Weights of a small transformer language model.
Architecture: LayerNorm before each block, biases, untied embeddings, attention and MLP in parallel.
MLP neurons of a small language model. Each row is named by its layer, matrix (up: input weights) and neuron, and shows model dimensions 0-169. Each number is 500 + 50 x the weight over its row's rms, rounded and kept within 0 to 999. Numbers have three digits each.
A block is one neuron, or neurons of one layer that tend to fire together. Before each block is what it responds to, as a language model described it from the Wikipedia text at the highest values.

First-name word completions
L11.up626:526494446553500473454603523559487585502517549484461510554489496495456487592472513402576552534600567592505513516575490432515465511502508497447472497493537487531522621500444502486458526567529502485515547414532566519464509470444437512452502520469475514521442553590538508545454526474446515545538482409553566522536501419450511546493458554419523468503573405429495491633491443537510469531511502495596552516503474486570559553564456503487487504353448414493541504484545460553474435464506486515539491557563464449475499462

Mid-word fragment continuations
L3.up167:401506516462451449536538561485503627418552432614449500512456502522501495548536419444470474458644504481628495536535527533640534482491492481521536545547518544457542627502453547555490467485427500487543541505510509414516500379538508539492545573419462460503615518570532501441543474488545513447527526487439475468473437520464506501555545571526482559494456406477530448523485453538469465586437623569504535372487563545500521458562567529540407514414516452484469499493481517529498525493498479588514551444524433425530551540
L3.up580:548546592474467441568483551588543552495483521486469515458514493484441465488476402495463570496615578545529525552488486545497505474488486411538539451525468485413532508453557593439543505472517453534568433407356416407406525505506512451439489535541536548467547597484472496511395514552523496484481539530506407497492485468520514537507519513578450543461378326542530527477526589479497508539506484497527496533513436531510501469498500454502530581417567521530495489526517583492413531466482467493451477464503514456576478437
L3.up632:475449492504456541542442413434459405447559605517525465516476438483532487471438409454448499542538549493545651486441498531532550393502541540457453574551465503532522550493566544498494456556585403456505557466547537409484480502528485410402539505495542425483525537415488590532427494567484536499660518553421497489446457465502415524467485616557507528465513397485477524468415564494521435492465545554466531548508469535423564502507512497519527569486509478416524425365525457471453582472538500479556508514440366483463501439
L3.up684:469534457440525558531532499470525527439526549520467574509508453448471524484491466435487508462475504569550559472437504520495482478560479428436456572424506579535457573479562433443516486446589535562519537484529550417543454477508428473459589524510577561485465554461478522513612515505533486454538521510502473511490555507502531531526561470501456585464475456519508587489444595622530569469473577526436472495491589561504501545388491538516597601401495501445471469442443582520584506516544551607564505450445485404549576530
L3.up882:417585428489489456538472496419536469439565551553496484484474512509479564558488436481382466500527369434494646463436507492553506504529534472559466485521536548502560535462475608556440448515497488430470519469486473423403498459526550547530549476404509599461477578615502577528531499477401494440544465576471582557498566496548467476485506518521542547537462456460530569626506415546471501510472421615408513418440489456518550499453440547564454504578582564488550528499486484526565432471495594478509548523505468557451496482
L3.up936:427506573450497513512501504495473511452519524499462605522481467557513591550495387351436449498480447598473504559444454503522515526592426555490486499537453529544505469513472524467520446502500480566435505582494523556484418566496549517473486461535467513472587544450432507525573478541562476461578438452536552585515548520507548525488513567519564584482388488538526515509514508466515496495450533524489505469501463481501496500476396495597470495447568522576484509557467556535566397494504426450560516416547462404397525381
L3.up967:499579535482414487510455575431529534466535460559539447473471529528475497542588461429397522411595582479448555508443525517492519470495506555506452529539484578580541523438581573557490480475605458499463480600503460430446390506506419534501460521515586520602447441547515495517479401543470495446538568530482569601509511534405491546538557430565537579496490411484464505549510508512457534412396550484584502479484486506483514465516466581472454573521552480484596453524478508448513491419492542566537453454462510539447506423
L3.up1001:597493468493471526542602497474509529444498560542491497447424450436455571594434371520497523592501518544450535461381448473519491449508507507519541516542607480589427492457497488490509502433518503556538480490501412473525456481469554546502452446468480501566531475506496563627538505452500512426513459431525499504463551483589560507470564534411392455472503440553553463515474466533505526558439464509392497541474526552531619552445452622461561544500421571553403479469453600505528547545459490478525535443499495429484511535

Range connectors, word middles
L2.up25:525438495498512552483509472478514492448494424510541473564470574405486473471431512542486488451529520469533439556491510499516456537530552430453463535484578496508493458549501530378525463511507449544522448468446510543540468554519441505439462504564478458566438482428349450471528407484431556432520528573487525510448490517452506488519520526526506556476474490544543543503564625598490482466507514538560430517447435502451525413479505472565431568465536502534453511494472511439520464463483528476586492533494398574418455527
L2.up50:492389526490462490490471575522425425511490527481471456535500516442500422472515527571491427579493442486474519482478485508482453485512519575486488507573591485510444458489450476431584531485512394485441488459585503465523514560419539577459495533612500512487458447403525487389445475498545511463525488488493594427508597487519452487455514591537457594425389458553491537516465499546552536609420524579493412452573476493552467457515451565538526524470452553558521435467450473557502516477455509547455526511512527462491604466
L2.up68:452486471532501430556534508511576503485450453495496411450444435450479498581473581447494496580517444501494609522506558503513538544513526491474466507536540476522533478620494440492575484561490515600487521468514530472547433575464510520498428506541600544582472480551423507556448456442551455470496531511439472495464492537495548537561478572601495591489518452517435576398401550448482501538487543548465431568612474455518495388539459532444437484559538570539521487603445512416512523494508544571581589490520523488487429451
L2.up587:523430496450430426398538459598534524475419537440505502467527541466554412493469533441479474517521488583515557515468563625574500660493549461443378485525501544388478494504517390482483498482535440536363523490359526551450558547490495392580478484493549511522533512499372491543544465556468484538571528595522433550497536567448512523467543457434459493483578486396514478519500419514463559470512628421491506376513445386544493477602489474543462456554479499484530521631507507522487485594536506591421522566607411488551475495
L2.up702:473391528461469547543542487438553531510542543566462542530454522534502471539435513562462463442466589439380459429430545558614480545443508523476422592536491530467484499557466469478571515400520555416449610441496451499472570528552495535544467434465544530514456434430462493500475458499507536484597515543500470465498516479481474391460496495519580454412553549544511520554502514512509491505428519519501527529545611455429503462537468566484490618541576452513512470453423391466588534464457456535483546542515535502569482484
L2.up723:421535443514529447487447407490547462455592452578508486513409402488556532535544459437469506554444561471523506545614639552470471552517504522530497489507485510448434476546480574511475517531527537475496526465441555467450500449439439452566547499482465529500546535528344548395481500511583467504548601454433483494523529548449459437575608491584508564488507479460378568448612542434505502467482548575475509467456488478467488462529466493455413423554509569591556565496437540483596471419438512597512488452637558575467535459
L2.up979:489453433558510480459654472559486520506521524512502501538507525452524474468528507470625455526602420399447458512433475530541577596490499501510533546474489545451563454498523504461496455495436413487516519500476518507550564510493459471439537544549536518578522449534536489468551476524444434504496499543468494478445507412394521486450600470521523533484542431451446502517434499557413528388530548400527565512471487594486531425485524579485493494543537514463501568498458528518493518507539479625563542497442483489543506543
L2.up1006:454439431527469501572549599494493479449518539491529487449468423504612448493532502430521481555502459529537553479457498517457478525565489518514463481478419499521466494507492461495555515492414455515398521456543448454491448560541434430536543501526616544539509452499454521540523433523517529493497441530493527523392461399369497544473564626628487544475545539457493592549483481436540460538501552512558422499482427534453427426470449538485422537480532522565475502608469467480608512498500537636565564428452491511499531415

Mid-word vowel fragments
L2.up85:504554459502421502543507475496511527481496540488502691439446488492503473586468460478468485508528383525575455462476420526563467460537478608494537463502500545472531659513570529531496494430538544543512485448543456422550459488471519554553495517482439412548473522567441508452576491454400519477617447476475553431484462493549510504542505449517496569427465419512533545447433542489442525508520505504562595494465513585406494540561512552501478518492468590535380433449479566478623558525455553526601553517482478538535443551
L2.up248:461543546499546509531442475456554434421562478417517482497571486490587588545356429452487449528491517548557482491600533595523484482554577516445487566454535503451480478502495502475559556538508579499493497486421476432526473533436483542452409585457521555578439635506485617549472420498506492465560431457476451476514473517475466533514535546404532536422475492464525488426461504512500549594334528498475458453447474549447518547488503479441645538533543443427419500511466479464477595534486551418543481461550343580558502434
L2.up272:481557589485357489544571455559483493479480554498570533524531528468503524525546538430469373557550376535499607520488469546557518561524456578481542436458545578532515537481507411484470502502465489545508442498584468490464556506501529492488469489531464509496427559524518488527565468437424592382517463566467494518543441512455446457550583477537491514425522474551490659561463596472530517483441496432520523495435491543499532495579491536516587533384529535482432503461532564511509583366541493523562422595455478456505483432
L2.up361:542488472520454548603462499506528523484502497496431488492493490500445556526482510516536552600525437480532629474457543521407446495552567460569472551512462548458526597515463437476450468579451432499451496443502425474533472396520405501590505546545478519462438612545541532595603483437473600528638484468537491454482452594598472558531520475507479460396601449518525532434488541502517433505453438532543528474540537531510513537512462623475611467459453431479496435430528520463527575585495532586508495526529505550468427454
L2.up396:503539418469537596479461467487434526521521453487519502499538481502575528586487457487515498516482500517543514508431490492580454505523470498438520503560442525490493519501529441498504500558560529547399492468411443380513426454491432544509498513518584499519538502518384552445673531553487451443494416381414500540530410475460523560526528503558467602470460467508487479465429580579524491537421538444450535491468616475468592472496451470388487550434587473533507448482535432525522583491460493595492484527510385472564537523
L2.up534:500496478434453504511522427500492525516540516548475385493502499430467543580459517352468425411590611521521589457408444519499510468492466536454589487541470488433541569534462383436517448485484487535580497418461506455461487500509481456475464508583564526466534534468453489597476476491504532480529448514455493501580379503460510546543517550440475566406526432469461514510457610535531619545387531494419397537511490451464518463518455457519493552522507484475498453495425424550547603434458532496540463407484416495553530436
L2.up841:469414466491442488621470518485524575497581479561476515482435426519480513559454428392446441483552621502460564470512430448565464467558479536424474462573437544543441524548465459454538503520520489523445385442499492533435457487399546547539489540471534513567474465474443577487477442604415480590480463489461451569526533405512497454491499489514500499449460438539507498591491428567497476484527515504473549406505469541457562493540531481450552505497555452482517546502479591566500539513507494560492488457471522520509538513
L2.up993:563546489436398522592537554549514473484461483544481516554449439449537489533347501438417481465501540514459465396454476486596477495620531426467538464418577468598493453506496417535535583493523502520400535415486537499487457446503494541517514447564551585487481518563494540467459434494544556506559497583392543504447440464481541628481496597498530555445540475510513509481449617601547503563484531522450501530398464540514489539450471490485485587434522500548437492467417472495600584429441534572429490454457471524529441488

Mid-word fragments
L11.up677:460525446518510480514490543537467582485451440499529481487581580442460542510508495423522435515619453560539589441539438500468434522471612507507517489530488528461528526554507430496459440627508500516571625549532522472464511451465485497447424451477389465526515549552528470490570520493615450546551498489434466498573539558483517543486405492532387430426409434505543448544429488530480521470564457447487602448376428482494436531597432438452492630576595453418520502507477582476427491479433540449492488517530518504477528568

Mid-word subword fragments
L3.up411:398543446494480524473526447473625487441428483530505542553496563529554535529598430483517525482576530497528526454483367426522506448472486465517515505497594434464435575555427563499473443421487450540468511488457523638426494582517555479531445527525485603544487506547538528531480512547529497498520450465464527545443450484554546427461569539520439525435499604518396487585452486524490526480451493429472501509492521474479470550430448554470584532489544475509480433610447505545537497503531547472514393542501513408482498517
L3.up539:558573485474453577511441537539538529559536502450464431486552533480540500562298459403512453545526507542534500436581551571487418427565562626554392485592471568550530478485474578547583481466557491553552437554536508478492495487440526569519428537562517547498468496556395511541561527504491549419550439497440550565455511544526520555493533563507516516446497516540541512452535483624416465525481606591384561469485518579486541440452446571458517561450475394542428471495398477532608476472525466525442561435459438505531471480
L3.up624:522405506529475558551496386567580525532513499514451521475498505549559515466562482460499562480532420465499482495456484590466397528518548523382556510565467575485502503543519481536447479506556539536481443443409562505478433554575541556525555486541546482450476460460490493528542549592649447578535483511509633510528437487412500510462526494484512546466499444460514414562450441486509520503488565573398381497499464596506493481550514518420565533422550456468446455504543533433549492429507511555508465576528525495501489577
L3.up667:437593387454463414544503503426514566493529523539511523349476518475550552510521422397481536562480521582408558469476447526537407540473581540459491438514470418498539600610449430529483515539445481503539467421565517543489478442454580453550483535578500432495475553550383525567541504380621528586533552490506420431528437421589561519473549490579479493487464508467441408401480470458509479616430509447461432501414535558461480492496515563474521455563520450575462433514500522439516519509508492590505500409515592510506465469
L3.up706:529517565534447401498499475467557390535515454442539474464491537480460567481507361524434452509573517496445537458548474449524432440497535526490426546453500661504466476513524533538500503406528441566498503499462476459546458490608482572451422515554536531546599514528508547553474414506520502522498546514397464526493456616506488527442466542490562538493488403522490488511500532549436582553456499461452438455409418516560473452524454487497461494511482455633520549591502554457503488571510482467581437528502486580556399523
L3.up920:494626430505466625538565475468531544493516604476404604520532501550474542521564434481464466538492538525504479487453533504533434507529445459473468535614486542489459546490556512513484547538401436467498451467461459461487472471486470511603560516455388537427460551556483522593515402447435480487532481414475639447556434532568519479637523491465438506530535532444530484513502481482574509470471482491497531511432478453565550445450491609482483492452486531537426442493556410508576591535443510556475477442542520428439484522
L3.up949:521547521458467496505461529434483612409564480543498511486394431520527548448526447465483494488564494538489497525516452456509387454489539439474552449448454542472406470531469517486464517482587514445525565512444473509452396428463519465497510573493512528511552506620505577515450533505510485426515511483478527574474461494495527490540515503530490580443496413608512510473484452475529586513449438431487511587416442482510543522445461598475562532421480467510482508503562500448493541513532522495508401525493493410449576557
L3.up1014:509595543533535504483462490488479584520503517497446603565440522510521453526578403432570516450533498548433494478445538447496513438427503496533501455551575455430563459579511518486481496519661685494513482524467519412478423492474483507561434558497459492561521450559518572591440458463418454532531516530463489571503486380482456478536584591566422549527411432467590553425498485432456534527455449453477593582417606509599568512532559498507587535492517431496458479503590444504520488461485497505435564442544577507493466502

Word-final suffix pieces
L2.up22:566456562584520597440445418513537558521405556531486487518569551546577362475471530443540506504480564487547461443575580570501542526457485608393441551510475505488469487502441497388568454408444467481450500521470495482434410621513450562530454472517533518600457482450487495610464490534550641449464400475417552441506528443555459598537572521540538499481566486466445488492550563513488491536392566503467531492608519407536572418534509586450537526471583467527546530516445486459506477527546512544519487492510496589558496479
L2.up89:507495392481342543484551508610456469507473428458442500492501462445549534462423556514546480490533546526450499400576560544553512512474515514563498547426422511436527487518448483495501407516455519561472445458435569555504532430518473535551428526524495488496529517593489565514489516538449428503483477590446520462521541523571558455487571394565503464472585447502440524573511580496321501486513656545493671407508488483585491500546486483557430549506501522449503465471489422453529475466548485519550508462450476549473470431
L2.up129:472504501575535515515571493490595509521450534436457546494573487526485427410489479577527420495468465454473429451446557539471391442487458509478493576448463483493524536521532496486420460563540506499506421459492469356476523468505467582554485458455518467536573494580446573491416488459498526494559562441424615513574507537470508498503563457498564500478534546480525567512456530498399487598499527569549513476510476522516555511574415497571421447412511453502496509504476530568483428457446397597409508454440409495478528573
L2.up409:463508464494537414534486593467519499554525589524577510468580443417433475522504509534463540458515530605491466463480464466505510498457458486456408467524474500523491518471460489460524517386557568489439522471474428547550564537480426372471526520488440468441471548491590617517472385487514382509569527480504513485529556384447508415503548499491550509454568410521467457608479541505394590495597595556607567559400523480507495487595537543582528473521503508472507454574606485502452491522518516493526549458430552532440456490
L2.up470:421410524526485488582573412518540459534419461454438515442490432521517484569458565493449565533547533406474545449490561442575516589591403523519511501578521444485517505540500503495514492490578533494464510535435431476468575547524406565496516423467532529531498444466460507544467441450536446520557550602445521506459556393396537406550555524540551555514543581491416498540576491461448524462508585452528520454499463533515455497583458445545425504530582510468540479475473488459465428494490576484589538493502535607568505548
L2.up505:426485414515504455528506491497487557465507463512452494547505525511561550480464584523469443502476586512515502423526501507497500516511446520509528583604434504462435432492526480407423489490497491502440518483507476474432522478446475548481566442494540488548546562426454550489432448578509481508602509484545539520609533514561457445568494645529456533458399509425456574538548461521523489507469632561514601458437476513439426531496529467467422531457535433429540482538387464478463474379539531451506513437557503542500474493
L2.up921:423411482489475482582536481475482454523461495603458471497438477526582552572537523449552475582634535460496579520428514502537428452465428552446525510566506609496439584513560447457468397570507579472516552419557489522513521483509476582429468556472573537505628480587506484486393415418468559529595541510514562522585598509498486487490568434531512573468441495572427495453511578462409568457441457485520481507417481465425493458490491514473447617562494448560482470410534532487526507424479535448599449484563464511508565558
L2.up997:478519507509498525450488509464533485486501476488506497524467480588416532518506526505566483486574494439495413472452427467511312563469520598407519623434479423622474541535430531469510379491443534529467412499557491495499563530476478450501518408477502445470574524453494576532470431489487477516474547484545546453523500521480518470480463518446471532465489443570559521592504491505551521512533427561548544501522560494420539529595417429449567518375489487618617506488475548447447430506539535476440454510447431562488461480

Noun-phrase modifier tokens
L11.up699:539514459498488466551499446438511530511437554509428418494478455488417546536511409495519548408551492468510567473471484495597448504486483515463532336517544466495514496430418468450476521459450613518482497542430495599395443452505463540427438466486474521481393475418543506541491427439525422572482492506492552477513436433487515448494540492454563504485504477651432495549486589552484490517526454472547544552455550529521507428481505413499533436505504486491442425490496580514491567540546574510500455523513605581484381487

Word-final suffix pieces
L3.up51:529437461611517474490529448497519507446403505525454482614545449431557515569513368465541559537507575446499545415378563444568401512477498459483536579532491493599564550514458459590498496459615458332563402490537573469420481537504502535479550397589540491469485461501415473556401488607407509553495520529439438490427516525441509498477555441491499579537505489443512492589428478392453529489523541498458502513497502515549452517559499514537520581472524550536461545546484428587514395521493556497546497507553512567536474499
L3.up222:603528548555545498491476482573486452538529514487577508541507476514503476373520450501534471519466480512583522458538524585556526584496381567560456530499523475519520506561462424403549517538471635482599517548514507521413492416463480538503564384455530489533430440495507523506576546521511523503572520377460491507515462540457502465580447508481581543526541516587498524525514486429519503434430497507500530514420486556503608530517537492513448466475515500544521474493475505491550515600561451519516475473473440538516502510
L3.up272:543532469490469480480518511515516509515478526479476470554476468501487540485435379523521393457553514552540606431550517591597477475514473502536446535473520441512487577494436579577514441442439547523502437455550494456484534538546489500498556450459609472453477448647477556511460514547434544547483489560452462428548524421556500496464518573534597448498487425530490666459492476543451461435499596576460595443521542558491612506609546477470484492586489450458588660465459484487562429571519546544508480481528592483458505479
L3.up277:457438528543509378497511486482486485513601510542517492488546502497505512421555473420465381601448443423511520444457439537510438507459636510589498520516515454517607524473448475477438437582446501496537563569471520438463524551462433516539544423475535408412578487582549595462379395477447572442532479577479505462563482508537419546514451508500510503509574490524453374506544602428437483573589540579565483582407575521406506442512493517555535601556538563442521429497511507483420495476435515495496440425485473448449419441
L3.up369:530435480443524525494502480599462531469595501579525476451464486472485513584385480505471544488465618527528477501607518564444525539462459564565550534511511565467534519507505539482411483561556527411612491435456526467509481472426478635486534439493459470421493597507456500633518501443494506484506500567433453461495487448497466479521537481465447510518586513492496593485551549530466509530504595518543488481525546588487568473519525474411522475412537450590459450472480398478456440547488578559432569424471473521428469504
L3.up379:499552489501546500543546522505450549456424448454463480591489403484568508545440523518546466462519559455539541469488486503478416507438347503554469455442459491562534539562496471525378414525511571527555483481559401609471561431454510466521454501519536500522481505490572557593445524420512476499461551462523488470558505430507424509490493561433521526523545445479460509609465490484481531483541467558484562541519505609462516461600498399481417458485507449533564527511560499496507441517421529498491521469553559534445507516
L3.up857:424341519501481506525409461513454434476475550495533464535523558537496573493464475445454479431508513461546495466460393518557441505571497547520559534570491462515500534439484482523482427500479545547517375561453511468532488481449431580423389521525563549476423517497478495567588500617469475462510500522528445534443541535486559613549449468528497542489475397540404611433516554420497512500457560480415494484467480545374559571509531467524482576430512474459493521462518522482537453556508518603472538562527475430421432428
L3.up984:480486470466505468569518408458524600436518492529601577513413603580476554508523427525477494455478559496525467485507453540521616483459513588612469563520543465491550481431470518579461432451482510394510513550477466457413558444469521515464494483471495459476600519577477566516442448518452475437504561527489526440423392515539490550534409484432600459480457358508473573567467451428521519483488535560486451529506549566505518567629488495558496549490515507492489510505505421513562444424471546501463484372574545533514465504

Mid-word name fragments
L2.up9:536584514492520519487472362477534555443427583465481503504536500511513520519477435500475499428516478466484609442527485437517436429410488529512489491510591486544600459517418544374415479554564510583487490474530561502452459535446611613515445508558455513395511567523530480544548495542397525490562514496515509523574506370531504482533497568467562513447431437555573514581505524560498515447447408578443516557447583449482487513447474482529572525493588479542500504375500530404474436528585477485418555619552454527499521500
L2.up45:490549521510495470550465561439530620484499560523405483455479552528494426514549528437503474476574413453557491426466526482477344539511576466507471464587504491416561556467474589508527556506494532482593513464580486449494474461461520498571522528475471396474551495565488456526538494566436501483539531464538514588505479498438544457489615474481475512468496449554475450562453509593509482603450568551466530368562467470532514518553461523437563474537574471506464574548481381505460422437557428538458447509449493566465545536
L2.up58:447450513436497545532479510563466527495499570558494507577549540486530536487627513463498506473455514495556413472468475492503438485530531471507496501539532416531468487512508516535511495508538603524594485471516417509369539436405572520547555513483571429473524493431520475504407346487556404532521518571454390437452442472499594444522476542503431508487467511525557511576561491475431432539454482461550516421402415441529536549496471484503497513496541537428557639495563473590511486452536432566479501413436472584451449493
L2.up106:450441471616379546556510471501547503476579490505480505512514457447448512563472386521483433561498477565579535488496515476517541525444468495522461498578483484435491527537465532481422509553463530532491470460411559411449416508542455537543422486537480487601469594491504604433547499519524632538559549463386457391501454539555518552480433563508483466450440491613553526505528683521503501527504490534463598526497490509477549498558393423487543493466513472505451518476482549478490499476551482586518490522514470560521482514
L2.up278:492564516542510483483515452560380409550536475555524529528510479484549471553465438560541487539523537584547535521538498521499511489522460487455583487504392434528509541471365424423568505644541550530428504461532508496431468454422473526498551444488465520541470469431506548513503489485444450508466390474458439443508467520536505514446484463541449548493473458441561416569502463505493489444593504466534546554398501465515516541558442505505481444514448567520447517499518511524516460570598468541587491537479461505554511483
L2.up666:535585475506484528579415542562461491447576499421460564480505466459453514562559450556412364462469436492600555492485421436495457440479459490486573512490472499551494481462422509440446508525533509492467446433544473438412411446460509453459476472482486529493509452404409542571577406436404455472480464532513490389416522470541567432582439492470417532464454564453534531540402572505506436433544516513498595497436430495502511569448469515591543463477582549472449509508603455512553421498568488464381499467445442473440507524
L2.up950:549510414508521473562452491564432465424428493561451525551520460511430489578552500436479558458494500525509520509462479460521395440486486464541481508556518405550548511508466564445497548552544459573475567560546517448392472470389556438493516488549497530467490526470550517497532469514418485439501365408440487445478458481447499431461469493569462519472443419470511477501461498631479553498525473536474430450511452500455539422584454517532456524496536542585449431519562568429515488577471531442479513465455565505476581419
L2.up977:576541492397501429515439548482451619451600514524530607531447457389545554520463423526511382464531510513515544514562462412489478469554452463484604494454517509594498529594441446489503487487467490441572567518438473515444485498513606607448581466554515482563465563455492624578540497471439526506457490521516452465497507462495532490521473534529494518469521446457552532470505374506461512516491485514467607527433378499541442558453525494548446440428537452496442497486467480438443496538573455548447458489515517544532524541